{
  "init_std_qkv": 0.0158,
  "init_std_up": 0.0158,
  "batch_tokens": 16384
}
MLP neurons of a small language model. Each row is named by its layer, matrix (down: output weights) and neuron, and shows model dimensions 64-159. Each number is 128 + 32 x the weight over its row's rms, rounded and kept within 0 to 255. A neuron's up and down rows have the sign that makes its largest values positive.
After each neuron's rows, "fires before" lists the tokens most often just after its 100 highest values on Wikipedia text that the model never trained on.

L5.down198 [122  90 164 123 143 110 108  87 154 140  87 132 159 105 108  98 140 137 102 108 108 140 185 145 143 188 107 126 116 107 107 152 115 139  79  90  99 110 166  41 114 161 167 167 114  76 147 175  98  99 129 114  86 126 181  93 114  92 154 145 136 154  95 145 132  69  89 193 147 107 150 136 112 131  74 128 132 161 140 141 117 127 124 133 146 116 105 167 107 141  97 128  60 145 179 197]
fires before: "on", "om", "he", "or"

L4.down373 [ 91 113 180 182 145 104  95 149 169 152  70 135 146 118  54 114 103  71 130 136 186 128 127 160 135 112 114 141 168  85 175  82  89 125 126 130 140 143 104 126 134 180 211  94  97 150 143 159 114  87 101  95 133 150 165 164 175 119  99 137 104 143 139  89 112 148 120  79 128  95 106 116  87 130 160 106  91 172  66 124  58 180 157 121 131 113 112  86 142 191 119  93 119 105  94 134]
fires before: "\n", " a", "=", "ial"

L4.down108 [126 124 126  90 134 149 152 134 118 148 109 128 125 186 147 134 112 116 129 131 116 156 127 138 100 134 128 134 156 137  91  98 120 112  49 178 218 105 169  80  71 116 154 114 142  88 117 106  82  94 120  91 145  69  61 136 126  91 195 139 119 165  89 123 142 104 158 197  94 131 143 133 116 133 175 125 150 116 102 101 120 119 134 165 137 184 103 187 101 187 119 150 132  99 105  92]
fires before: "r", "j", "l", "it", "t"

L5.down481 [145 141 140 160 105 141 153 154 119 131 112 100 146 132  77 120 122 202 147 165  97  31 101 128  84  92  51 110  51 103 179 122 120 161 220 127 148 154  88 154 181 144 101 142 131  79 140 106 170  99 105 119 115  38 137 140 114  89 126  85 129 120 112 158  96 131 132 162 109 144  79 157 125 164 155 115 141 119 143 163 108 112 182 190 197 106  93 114 147 142 127 111 124  99 134 132]
fires before: "and", "un", "it", "on", "y"

L5.down385 [128 162 100 185 162 203  87  99 127  75  99 179 129  89 120 147 121  73 143 173 211 117 135 146 159  94 128  99  92 124 164 100  96  91 132 155 127 193 115  85 149 131 153 127 161  97  95 123 150 154 137 157 150 120 171 113 140 101 104 153  72  89 155 139 103 186 118 155 149 172 159  83 104 131 118 150 139 104 128 163 137  93 111 131 125 186 171 146 174 103  65 111 145 148 128 133]
fires before: "h", "s", "t", "ip", "v", "e"

L4.down453 [145 118 137  97 183 113 121 174 141 133 102  75 130 147 124 163 118 177 116 135 133 152 112 210 185 142  91 109 139 197 117  91 100  96 121 115 148 114 131 145 139 161 132 134 213 143  94 113  88 133 116 196 150  98 114 131 156  69 132 135  76 140 102 124 220  79  76 198 118 143 106 150 144 151  64 162  83 133  88 142 163 135 114 121 176 171 129  67 154 136 153  95  89 108  94 148]
fires before: "\n", "=", "b", "ut"

L5.down417 [175 154  40 184 144 139 144 139 142 143  98  77  87 204 123 133 164 136 106 128 144 144 209  96 112 167 165 109 127 113 111 131 116  82 171 137 118 115 112 112 103  83 118 124 215  59 126 123 143 168 141 121 105 128  89  64 154  96 111  62 119 147 125 108 210 144 168 168 137 111 164 126 109 105 166  70 121 138 111 139 122  73  74 128 153 173  85 119 140  72  76 124 146 100 139 165]
fires before: "ce", "ion", "c", "k", "en", "ust"

L5.down253 [194  81 168 118  92 118 162  83  85 150  76 159 128 151 150 171 113 119 107 108  50 213 171 139 110 128 110 122 142 127 115 110  94  84 129  93 113 148 146 102 137  95 145 135 138  51  99 133 147 161 120 108  79 128 114 110 168 128 112 166 160  67 129 136 151 147 152 152  94 164 112 120 136  54 109  89 119 112  37 117 145 160 166 112 153 122 128 178  68 136 101 135 162 117 160 135]
fires before: "ed", "e", "ing", "er", "es", "it"

L5.down182 [127 116 159 111 147 136 134 127  81 186 126 150 175 123 146 141 160 112 124 125  83 151 103 151  94  79 144 123 160  77  48 123  97 158 174 147 127  95 174 168 105 124  92 136 147 110  97 140 146  79  66 180 135 172 146  73 101  84 154 119 143  89  92 139 173 204  95 141 132 165 129 118 148 175 114 138 108 144  97  82 136 156 173 125 143 186 119 127 151 141 143 145 100 130 127  80]
fires before: "or", "ra", "l", "m", "il", "f"

L5.down41 [166  84  77 135 148 106 119 145 178 141 115  81 124 114 120  52 103 116 144 103 151  86  92 137 117  58 107 148 147 108 112 154 179 105 164 124 109  75 110 152 105 121 127  98 111  90  90 126 106  80 181  78 136  88 133 157 131 133 152 162 119 104  94 121 180 128 197  92 120 108 155 105 124 121 142  87 109 124 127 166 193 125 122 142 165  83 159 143 128 114 159 173 158 173 186 187]
fires before: "k", "ed", "es", "ut", "er", "le"

L4.down64 [106 168 154 158 108  52 161  84  63 131  78 101 125 181 138 143 124 124 114 127 165 126 140 138 124 126 111 144 161 101 129 147 133 158 190  73 119 106 107 112 175 180 115 131 115 120 108  75 136 169 175 103 113 125  99 150 121 117 180 129 139 143 214 117 114 150 172 151 167 151  56 119 114 108 104  81  80 204 110 178 134  75 144  98 147 150  94 129 181 128  59 142  78 161 128 150]
fires before: "e", "im", "it", "h", "he"

L5.down280 [155 141 129 175 135 102 154 121 138 119 110 104 101  82 159 128  61 128 126 151  85 110 162  97 151 120 160 135 112 114  65 137 125 130 149  60 121 149  76 126 174  80 104 149  96 136 130 129  89 147 165 130 137 158 138  83  97 123 127 111 119  39 170 171 182 103 169 108 102 118 162 153 129 140 171 126 127 147 134 118 168 164 127 147 148 135 161 174 127 143 136 158 185 153 140 136]
fires before: "ch", "in", "k", "ine", "ed"

L4.down5 [143 142  95 157  88 145 114 135 151 106 112 138 159 217 145 117 110 189 123 129  92 200 180 113 111 186 130 124  93 158 115  47 161 213 144 164 158  65  98 153 160 144 135  93  89 112  93  81 109 148  95 142 114 123  87 146 172 130 136  81 135  71 108 128 168  52 137 127 113 105 116 171  99 121  99 160 107 127 101 127 189  94 104 139 138  94 118 151  97 107 144 152 148 111 164 155]
fires before: "t", "i", "th", "our", "g"

L4.down204 [150 176 135 137 185 184  96 167 164 179 125 141  84 186 139  92 134 107 125  94 109 116 106  89 161 117 168 115  98 116 113 114 108  71 103 133  98 117 174 132 183 115 107  77 122 135  82  97 127 149 130 161 161 142 138 177 182 134 147 148  70  94 103  74 145 140 150  90 137 117 172 109 161  94  54  29 183 119 168 117 102 110  85 172 136 166 100 101 139  95  71 215 143  89 116 156]
fires before: " |", "al", "s", ":", "n", "e"

L5.down477 [176 149 178 122 158 181 146 119 136 149 228 103 157  79  85 153  86 180  77 149  65 139 180 134 130 125  37 100  82 126 135 136  82 131 113  91  68 170 107 127 157 155 169 120 149  87 139 164 158 170 124 144 120 148  69 128 147 167 165 171  89 125 119 103 118 132 129 111 136 110  90 102 110 164 148 101 126 156 158 119 151 136  76 158 129 120 147 138 130 125 147 112 130 143 116 124]
fires before: "\n"

L5.down359 [137 140 127 171  69 126 130 124 150 135  88 166 177 131 105 109 166 133 124  70 131 150 110 137  48 154  62  96 106 147 129 118  61 148 167 126 101  73 145 105 184 157 192 158 141 128 156  78 110 173 118  86 168 110 147 100 146 138 115  74 119 179 167 135 163 102 120  91 152 118 132 151 127 145 167 136 148 125  81 170 113 105  69  84  89 198 112  76 177 126 146 125 160 134  94  78]
fires before: "gh", "th", "t", "b", "ch", " re"

L4.down187 [143  74 138 107 129  93 149 144 156 114 186 239 154 100 115 129  91 169  99 127 139 151 119 114 146 117 132 131 125 159 102 142 194 158 126 152 129 148 158 122  99  78 143 146 130  66 142  60 134 153  40 159 150 151 127 118 166 123 121 113  91  99 179 109  51 122 163 105 146 136 119 105 130 110 147  73 140 135  78 106 139  92 122 200 107  70 103  85 145 158 122 206 137 134 130 134]
fires before: "as", "ver", "v", "le", "x", "e"

L4.down263 [ 97  86 174  67 136  89 139 151  89 182  69 117  77 116 138 128  93 186 128  69 151 149 219 171  83  73  76 111  80 127  87 126 153 171 116  78 103 102 150 102 115 160 124 124 113 116 185 152 101 109 186 124 137  97 129 131 111 143 114 189 140 131  66 134 137 127 192 101 145 101 184  68 131 136 195  98 109 123 162 137 145 160 130 115 150 159 131 199 130 102 154 150 160  99 179 120]
fires before: " the", " a", " th", " his", "n", " 200"

L4.down179 [177 147 137 116 112  86  99 173  98 160 143  91 128 106 120  85  96 117 130 113  84 177 159 105  78 165 100  87  99 191 131 146 135 153 137 124  86 118 145 127 151 141 136 134 150 140  95 147 112 164 127 178 139  82 175 119 193 168 140 142 118 100 117  84 126  82 162 134 134  83 144 113 109 135 177 175 144 143 112 146  84 133 102  86 155 130  93 106 112 138  85 116 181  97 135 113]
fires before: "\n", "ing", "e", "A"

L5.down77 [127 181 131 113 127 118 144 160 118 175 109  78 187 168 143 101  66 176 119 125  53 129 176  92 192 113  88 115 161 122 156  99 140  87 147 126 158 105 191 110 153  99 143  86 186 135 133 138 102 121  73 140 135 174 117 104  81  80 110 173 135  99 139 165 189 130 131 174 152 181 176 130 102 123 167  72 192 132  58 150 137 135  65  57 179 119 116  96  88 144  84 105 128 140  93  81]
fires before: "s", "t", "l", "nd", "I", "r"

L5.down281 [110 140  67 148 117 136 191 141 132 103 163  91 224 203 138 152 117  98  96  97  77 127 110  92 178 104 114  91 161 104  99 129 124 137 174 112 180  81 147 130 180  82 100 156 191  83 146 111 141 110 115 114  98 100  96 140 165 106 163 131  92 107 122 118 127  85 139 213 137 131 111 138 162 153 159 156 114 117 164 143 109 159 136 170 111 133 139  85 113 194  98 144 153 105 102 152]
fires before: "n", "f", "ar", "r", "t"

L4.down15 [146 128 147 126  59 103 132 144 134 135 198 122 177  57 211 156  99 128  90 137 138  98 147  89  47 182 109  90 143  90 116 169 129 132 125 143  68 129  93 163 110  98 149 100  96 162 110 104 147 119 103 199 167  71 167 149 159 130 131 122 188  68  95 109 117  95 123 177 101 171 136 109 167  85 159 182 124 112 153  57 198 119 141  90  96  56 139 139 156 113 126 152 149 137 117 131]
fires before: "e", "ing", "er", "s", "ers"

L4.down351 [107 137 113 168 112 104 115 104 153 126 107 123  99  72 125 130  43 121 155 141 182  87  86 110 155 141 148 121 175 107 172 173 106 131 172 170 169 178 103 102  96 151  99 151 147 108 151 119 126 160 108  97 139 171 108 176 171 137 100  44  82 138 112 132 184 110  72 107  95 109 128 143 120 140 143 142 158 136 143 145 128 144  44 104 134 168  77 129  75 117 143 157 162  95 119 193]
fires before: "t", "p", "in", "w", "c"

L5.down373 [141 129  83  80 120  93  78 126 161 164 135 139 136 184 118 111  95 131  74 104 165 186 102 127  96 185 168  51 100 146  83 169 102  35 106 150 103 145 160 139 130 143 152 135 116 100 134 167 103  78 148 162  79  84 138 149 138 168 183 151 143 147 130 110 112  63 144 148 105 139 156 124 143 136 172 169 161 117 146 136 164 112 129  70  67 150 165 164 162 114 146 112 162 128 139 118]
fires before: "e", "el", "our", "d", "or", " as"

L5.down61 [164 168 114  81 160 114 161 131 110 137 127 128  79 123  99 136 110 135  51 160 113 122 174 142  96 145 109 139  92 152 170 110  97  99  91 129 158 143 125 102 134 118  88 139 160  79  95 117  72 144 115 205 154 119 165 104  79 128 127 134 146 156  99 130 149  89 162 112 140 101 192 122 172 137 148 105 167 206  71 138 104 106 149 145 117 120  63 140  99 155 135 134 141 114 121 114]
fires before: "e", "ing", " the", " it"

L5.down56 [120 100 163 186  90 116 151 168 105 161 141 114 146 111 152 142 136 165 139 124  93 185 133  99 111 154 136  84 136  82 142 138 122 104 172 109 136 142 100 119 162 146 102  75 104 142 193 104 139 108 112  86 105 142 147  64 139 134 120 114 113 137  84 129 106  72 151 147  89  98 102 155 171 140 165 124 101 102 111  52 169 115 151 118  81  80 147 193 117 183  72  99 158 143 101 136]
fires before: "e", "or", "ic", "d", "our", "es"

L4.down511 [154  81 178 190 109 137 165 112 136 125 151 100 110 146 137 172 158  99 107  99 127 119 148 126 129 146 111 101 144  91 129 154 145 156 168  89  83 135 142 100  67 133 116 117 144  75  93  98 101  63 117 114 142 116 125 122 156  96 193 131  90 121 188  70 119  91 116 122 153  53  58  94 117 124 141 120  80 150 155 157 125 107 155 138 131  95 125  58  85  86 126 170  56 147 114 109]
fires before: "on", "r", "ra", "om", "ong", "ing"

L5.down288 [143  97 144 111 122 133 152  70 125  78 144 152 193 155  78 137  76 178 114 220 152 115 130  79  97 106 143 123 136 146 128 146 104 117 150 132 190 176 118 117 141 133  91  80 110 145 209 141 118 111 129 115  96 150 149 133 192 130  56  97 146 111 126 180  97 148 159 125 150 158  76 150 184 158 168 137  94  98 112 131  97 139 180  94 105 129  69 152  90 154 141 176  77 150 107 118]
fires before: "e", "or", "ion"

L5.down164 [129 102 126  93  62 126 106 161 149 150 114 134 135  76 166 125 105 167  97 206 171 138 121 160 170  83  69 129 166  56 133 141  95 125 156 125 142 183 138 110  65 101 174  66 174 172  77 113  93 157  71 142 184 134 152 102 131 153 141 109 126 123 112 141  85 132 135 103 210 120 117 137  95 159 184 155 150 156 135 161 116  97 109 157  78 141 124  95 102  93 133 100 125 181 130 179]
fires before: "t", "ing", "ed", "-", "s", "=="

L5.down346 [187 151 107 156 154 124 109  99 207 168 125  64  72 132  33 118 124  97  77 134 129 168 124  92 113 102 119 151  91  70 149 143 128 151 166 113 194  85  60 142 138 143 137 103 115 174  77 192 124 119 149 126 105 210 116 145 147 145  87  98 146 164 158 131 139 128 162 121 138 132  93 114 145 120 147  91 164 169 150 162 102 100 140 101 111 190  59 113 137 150 138 142 106  73 192 109]
fires before: "e", "ed", "ur", "u", "il", "it"

L5.down256 [143 169  67 123 117 176 140 116 101 169  74 139 130 117 101 117 142  87 185  94 115 185 144 110 166 134 109 163  64 166 145 133 129 152  91 179  98 122 123  83 128 103 149 134  93  70 177 105 124  39 146  91 150 105 176 159 141 146 157 147  84 148 103 169 126 108 112 103  91 129 166 148 128  71 125  98 125 130  94 204 140 180 149 194 104 147  84 128 122 154 152 167 118 134 162  86]
fires before: "ed", " to", "5", "e", "ct"

L5.down268 [ 70 128 115 113  92  94 104 154 145 134 102 155 184 113  87 136 125 118 153 148  99 152 152 112 166 133  95 143 126 148 101 161  88 112 111 140 100 128  85 119 157 105 178 167  93  82 136  99 188 130  80  79 131 127 122  90 174 136  70 165 183 110  76 142 104 127 121 137 115  92  94 161 195 105 146 107 104 143 166 154 147 166 175 121 138  65 107 115 158  97 104 106 177 133 155 150]
fires before: "ver", "op", "er", "e", "le", "as"

L4.down438 [100 175  81  77 137 126 160 176 184 135  91 132 115 106 164 165 158 108 139 152 143 184 119 115  94 111 125 118 142 133 115 170 110 180 143 151  96 153 126 121 100 163  76 159 168 133 115 152 114 117 115 138 114 131  96 132 149  87 173 103  36 107  65 138 133 164  97 171 118 128  94 156 124 157 127 138 132 131 104  97 133 149  98 142 145 147 121 128  77  94 208  97 115  88  98 115]
fires before: "p", "il", "er", "ch", "t"

L4.down490 [135 171 148 183 144 140 164 155 141 191 130 169 150 115  73 140  91 142 167 126 132  86 153 115 180 140 140  64  81 142 139 143 135  67 119 125 138 155 125 158  90 144 110 118  93 131 109 107 165 128 147 101 192  89 157 101 184 117  47  67 127 143 104 132  93 130 148 167 142 149 111  90 189 121  69 127 145 136 182 126 127 126 141 113 125 112  87  87 161 148  93 158 102 130 138 124]
fires before: "or", "le", "im", "A", "and"

L5.down308 [142 184 113 161 140  95 141 153 144 107 173 149 124 146 107  66 122 122 146  83 144 146 119 117 151 160 152 133 106 106 120  61 127 121 144 233  84 137 173 190  84 162  82 176  66 127 129 102 102  55 162 153  84 109 187 151 127 149 117 162  91 133 126  89 146 120 127  96 155 163 147 171 140  98 178  78 114 187 154  88 123 103 169 106 123 125 111 163 143 220  98 136 116  91 129 156]
fires before: "u", "ct", "ov", "ew", "e", "un"

L5.down362 [135 149 141 143 164 105 165 159 136 172 100 127 103 173 132 117 147 126  92 109 118 107 143 186 103 127 160 117 101 120  89 156 129  79 101  85 104 151  98 136 147  83  77 156 119 135 166 107 113 165 155 115 149  94 113  90 120 157 155 180 164  98 196 126 110 148 165  70 135 166 181  70 102 107  78 135 176 128 104  69  99 114 119  69 160 117  78 118 139 179 108 115 140 120 142  88]
fires before: "o", "ot", " the", "ro", "e"

L5.down480 [236 120 148 127 116  79 167 107 128 165 121 135  75 142  79 124 198  93 128  61 131 154 112 118  52 187 152 102  74 170 156 127 117 105  85 126  74 125 107 108 122  84 115  91 150 147  98 131 125 142 157  99 123 114 189 122 129 123  90 149 104 110  66  80 149  82 141 147 158 158 106 146 140 109 130 146 127  95 106 134 137 159 153 166 124  37 109  89 116 149 158 143 164 175 141 190]
fires before: "es", "ed", "e", "ing", "ic"

L5.down335 [182 103 158 101 100 142 134 171 100 130 122 151 107  34 110 160 176 159 116 164 119 109 116 157 132 102  98 131 104 146 171 154 162 146 134 123 172 159 199 166 149 116 161 163 130 132 175 104  96  71  98 151 108 132 167 155  69 108  50  70  98 173 145 109 103 195 127 180 101 130  99 100 147 120 106  52 154 168 136 120 133 197 155 150 147  92 102 159 115 152 200 164 113  68 106 157]
fires before: "es", "y", "s", "at", "le", " "

L4.down90 [ 98 133 139 137  86 113 119 194  91  97 122 196 126 139 149 166 118 107  83 123 153 144 145  94 132 104  88 188 186 127  97  44 135 116 181 157 120  71 163 155 126  67 164  81 109 202  86 102 139 135  77  96 105 122  96 186 177 170 173 102 185 128 103 180 146  91 160  68 138 106 105 202  89 142 125 122 120 131 177 167 190  97 146  83 135 103 182 116 103 175 109 143 153 134  97 152]
fires before: ")", " |", " ("

L4.down236 [182 119 158  90 138 108 136 118 123 115 137 120 146 189  99  77  62 118  56  71 165 180 116  93 130 179 162 184 116  67 167 133 136 120 135 119  97 122 117 124  98 116  71 103 179 135 107 112 127 138 130 154 175 150 150 107  93 122 149 122 127 150 205 167 177 135 141 179 122  87 109 100 168 154  90 118 134 164 146 103 111 134 113  53 156 159 142 144  78 145 154 114 176 167  62 131]
fires before: "all", "e", "a", "o", "ur", "r"

L5.down161 [140  77 136  74 115 105 121 144 151 192 106 157 112 129 161  96 147 126 120 149 129 169 134 146  87 156 144 104 104 159 118 112 152 103  85 140 134 109 152 151  59 131 105 101 138 153 155 124 110 109 178 117 101 150 125  61  50 130 148  67 110 146 170  70  62  34 163 164 137  94 110 101 123  85 147 139 136 135  69 117 130 129 122 131 115  93 167 130 148 145 124 105 201 138 145 144]
fires before: " of", "e", "ur", "her", "u", "s"

L4.down191 [139 154 107 101 118 107 126  99 107  96 111 166 142 103 168 120 113  88 135 151 103  95 211 159 130  67 145  77 165 162 119 178 126 194 179 156 121  82 120  84 165 163 111 111 111 100  43  91  92 152 126 108 101 148 156  91 142 144 136  72  94 128 170 144 102 174 171 187 158  96 140 109  81 150 167 107 102 160 156 156 105  89 129 110  80 117 182 164 164  96 129 192 139 126 145 133]
fires before: "m", "v", "d", "le", "he", "it"

L5.down383 [144 152  80 111 107 170 140 112 172 147 112  96 129 131 146 108 103 168 145 163 169 114 157 102 132 122 125 122 179 159 146 138 171 113 114 154 135 144 130 132 151  87 126 122 133 149 180 161 158  80 201 105 144 168  99 157 108 134 146 112 125 141 121 111 156 121 109 196 138 146 167 181 136 116 128 126 105  97 141 104 126 136 179 132 101 137 124 194 107  91 145  98  79 133 146 123]
fires before: "st", "l", "d", "it", "id", " of"

L4.down378 [140  84 194 135 135 157 122 129 127 102 126 130  74 114 130 134 130 125 140 153  78 129 125 138 173  91  76 136  85 149  87 147  57 141 113 234  79 119 145 120  97 122 124  86 162 141 155 102  95 156 106 168 136 119 171 150 128 172 129 126 101 130 111 139  63 117 160 144 136 182 180 117 154 104 121 119 156 143 147 148 125  93 177  94 141 134  82 136  95 120 133 159 143 122 168 123]
fires before: "as", "ver", "le", "e", "v"

L5.down174 [134 161  83 137  36 140 146 163 112 132 142 109 135 117 176  97 153 109 114  29 187 163 148 170 141 145 118 151 107  86  94 114  95 142 167 117 123 136 132 118 160 125 105 111 151 142 180 122  89 159 112 171  73 164 152  88  91 120 126 121 179 115 114  87  99 141 163 140 123 180 151  80  92 106 161  95 117 117  93 145 137 182 139 135 138 177  84 140 141 157 189 109 125 137  76 134]
fires before: "r", "o", "u", "en", "ame"

L4.down162 [126 198 149 128 138  92  91 131  91 130 135 108  81 134 120 127 128 180 150 161  93  84 159 176  98 166 105 182 157 136  79 140  89  83  87 157 126 191  95  45 103  79 151  99 165 113 113  94 121 149 130  58 131  65 161 103 109 162 126 133 168 154 109 153 130  69 127 100 114 111 146 146 181 118 108  83 147  63 147 117  84 164 157 174 144 157 128 188  82 122 104 131 181 154 110 141]
fires before: "o", "id", "ist", "ol", "er"

L4.down259 [166 122  98  55 103 105 164 158 167 112 116 128 116 130 127  76  99 132 116 134 193 162 118 147  94 134  82 113 212  93 112  70 151 147 100 117 118 110  95  90 171 128  70 171 122 162 110  77 152 133 177 113 104 169 131 162 121 142 108  85 167 133 133  93 146 116 152 188 168 133 218 143 104 142 171 167 149 133  98 111 147 135 100  93 125 119 104 124 159 138 122 160  92  56 141  96]
fires before: "x", "n", "d", "nd", "ar", "le"

L4.down336 [140 119 104 135 101 102 193  99 101 144 113  95 119 132 145 122 145 161 137 137 109  79 100 183 197  95 128 125  86 120 197 112  70 139 241 122 101 123 127 174 163 111  91  64 187 110  91 139 186 157 157 126 136 119 126 122 131 129 118 135 137 129 121 185 125  86 138 131 176 150  91 153  88 157 159 106 146  83 110 167 196  88 172 148 149  94  99 108 156 128 100 170 130 102 108 130]
fires before: "un", "and", "ers", "on", "it", "ul"

L4.down489 [166 116 111 170 141 125  54 156 152 127 124 107 142 124 104 139  75  80 158 123 168  95 190 107 135 138  77 113  79 149 178 114 157 173 155 112 136  93 165 122 115 102 146 144 105  84 200 138  55 101 120 123 148 119 155 117  95 146 133 196 118 116 152 193  87 131 190 113  86 162 199 111 146 118 138  78  93 151 104 152 106 172 117 104 160 130  72 132 100 141 186 194 149 156 105 162]
fires before: " the", "\n", " a", "t", " w", "-"

L5.down471 [142 109 117  71 113 148 119 111 119 112 141  80 100 135  85 100  71 107  97 107 126 155 146 154 133 149 108 137 173  77 128  68  79 142 163 154 113 118 199 117 170  71 119 161 148  90 167 139 150 114  82  92 117  61 113 142 130 133 165 124 177 164 120 119 153  99 149 161  85 100 165 155 125 184 164 129 151 147  90 102 134 168 209 133 172 139 130 130  90 149 126 154 170 137 132 103]
fires before: "l", " |", "c"

L4.down144 [141 175 159  96 163 151 109 141  94 182 178 115 168 126 138 118 121 164 143 166 106  84  76 163 170 127 154 139 134 116 124 120  96 116 127 160  99 133 115 165 100 142  73  84 166 144 154 114 177 116  85 118 131 125 124 153 168 144 161 173 157 114 135 182 119 162 121 128  75  77 112 114 123 105 142  95 143 140 141  69 129 109  56 161 145 164 142 160 106 142 126 132 106 158  96 138]
fires before: "il", "e", "ur", "he", "or", "ir"

L4.down469 [130  91 169 131  98 110  80 180  75 179 136  97  96  95 137 130 141 126 113 140  99 133 136 156 150 132 124 183  81 107 152 138 127 112 106 121 110  75 145 185 120 122  73  82 126 111 178 143  65 138 142 131 140 133  93 152 142 147 186 158 171 141 105 156  89  92 159 155 141 179 114 111 105  92 146  90 135 132 123  93 116 174 177 155 144 143  83 150 110 123 159 169 159 133 115  68]
fires before: " the", " 19", " 201", " 200", " a"

L5.down119 [180  88 148 163 120 162 125  82 128  84  90 185 104 133 114 110 119 123  80 158 100 155 148 151 157 112 139 126 132 178 121  79 121 157 161  49 128 142 163 180  95 126 154 123 122 135 164 112 101  93 122 108 141  97 157 194 185  77 155 114 183  87 151 135 114 115  71  91 153 175 106 148 111 176 146 160 114  75 162 125 163 143 147 110 117 189  86 185 107 103 126 140 142 160 167 148]
fires before: "ed", "e", "ies", "er"

L5.down247 [ 76 174 104 143 138 114 160 171 132  83 126 126 116 137 133  84 139 136 120 115 205  93 119  63 155 116  93  84  94 126 180 174 180  79 172  95 145 160 121 151 167  44 131 107 141 130  68 183  86 152 133 155  56 201 123 164 109  92  92 110 149 107 118 178 198  92 127 255 102 122 113 145 138 131 109 111 117 108 108  95 101 145 146  59 185 192 122 115  95 191 110 146 161 133 104 140]
fires before: "o", "et", "or", "b", "r", "ut"

L4.down41 [136 166 129 127 121 109 116 132  85 165 169 170 137 129  76 103 155 100 137  97 116  79 140 174  97  71  79 195 183 128 127 142 144  95  95 157 154 164 127 150 116 136  42  95  95 162 198  45 198 107 130 179 136 106 172 172 109 159 131 124 161 120  27 147 146 116 125 198  66 157 151 170 147 199 116 114 169 135 119 147 139 126 119 175 119 168 102 131 110 110 147 133 152 127 135 102]
fires before: "o", "i", "it", "ol", "ou"

L5.down310 [150 132 144 146  74 129 106 204 142 126 114 134 109 144 110 131 145 131 131 156 133 134 121 110 141 178  85 116  80 150 145  46 158 138 104 120 180 170 145 141 104  55 128 132 131 105 121 153 121 155 177 123 122 142 132 214  85 134  72 116  81 121 120 130 171 106 170 105 120 127 162 116 115 153 137  99 184 156  82 121  86 181 117 115 136 115  60 121 143  82 126 148 137 119  83 195]
fires before: "p", "c", "ig", "t", "ce"

L5.down283 [104 178 154 145 142 167 126 187  87 131  87  78 105  66 153 100 140 147  98 171  83  98 160 168 150 117 131 150 151  85 172 149  92 100  67 145 104 166 111 131 112 120 148 131 153 131 122  84 117  99  93 133 125  85 116  64  79 105 144 121  81 109 156 145 160 120  78 105 100 128 145  91 146 121  67 105 202 170 116  82 105  90 140  79 142 157  65 145  89 156  96 170 199 107 123 138]
fires before: "s", "w", " A", "an", "ad", "at"

L5.down292 [154 167 155 156 152 172 102 135 173 159  83 137 110 146 141  39  89 142 107 116 132 166 103 136  94 160 143 145 115  92 100 113 104 107 120  97 141 155 131 128 111  50 155 117 147 132  99 126 131 174 113 159 120 113 105 118 142 139 128 174 107 178  78 164  79 106 153 142 172  88 162 183 164 124 188 157 110 137 168 146 125 139 160 184  96 123 177  84 121 128 142 143  95 115 106 110]
fires before: "es", "ive", "er", "ist", "ur", "ic"

L4.down241 [171 138 118 137  78 126 181 150 107 158  91 130  56 167 103 116 124 148 113 161 142 123 148 167 115 144 148 132 136 155 107  82 122 137 195  69 109 202 130 161 175 124 149 124  87 147 129 201  92 123  63 117  89  81 145 105 147 138  94 126 147 143 165 159 139 156  65 139  98 193 111 159 182 153 155 151 171 140 173 170 171 101 156 127 150 132 119 152 113 112  79 146  84  56 110 154]
fires before: "o", "our", "ust", "ur", "e"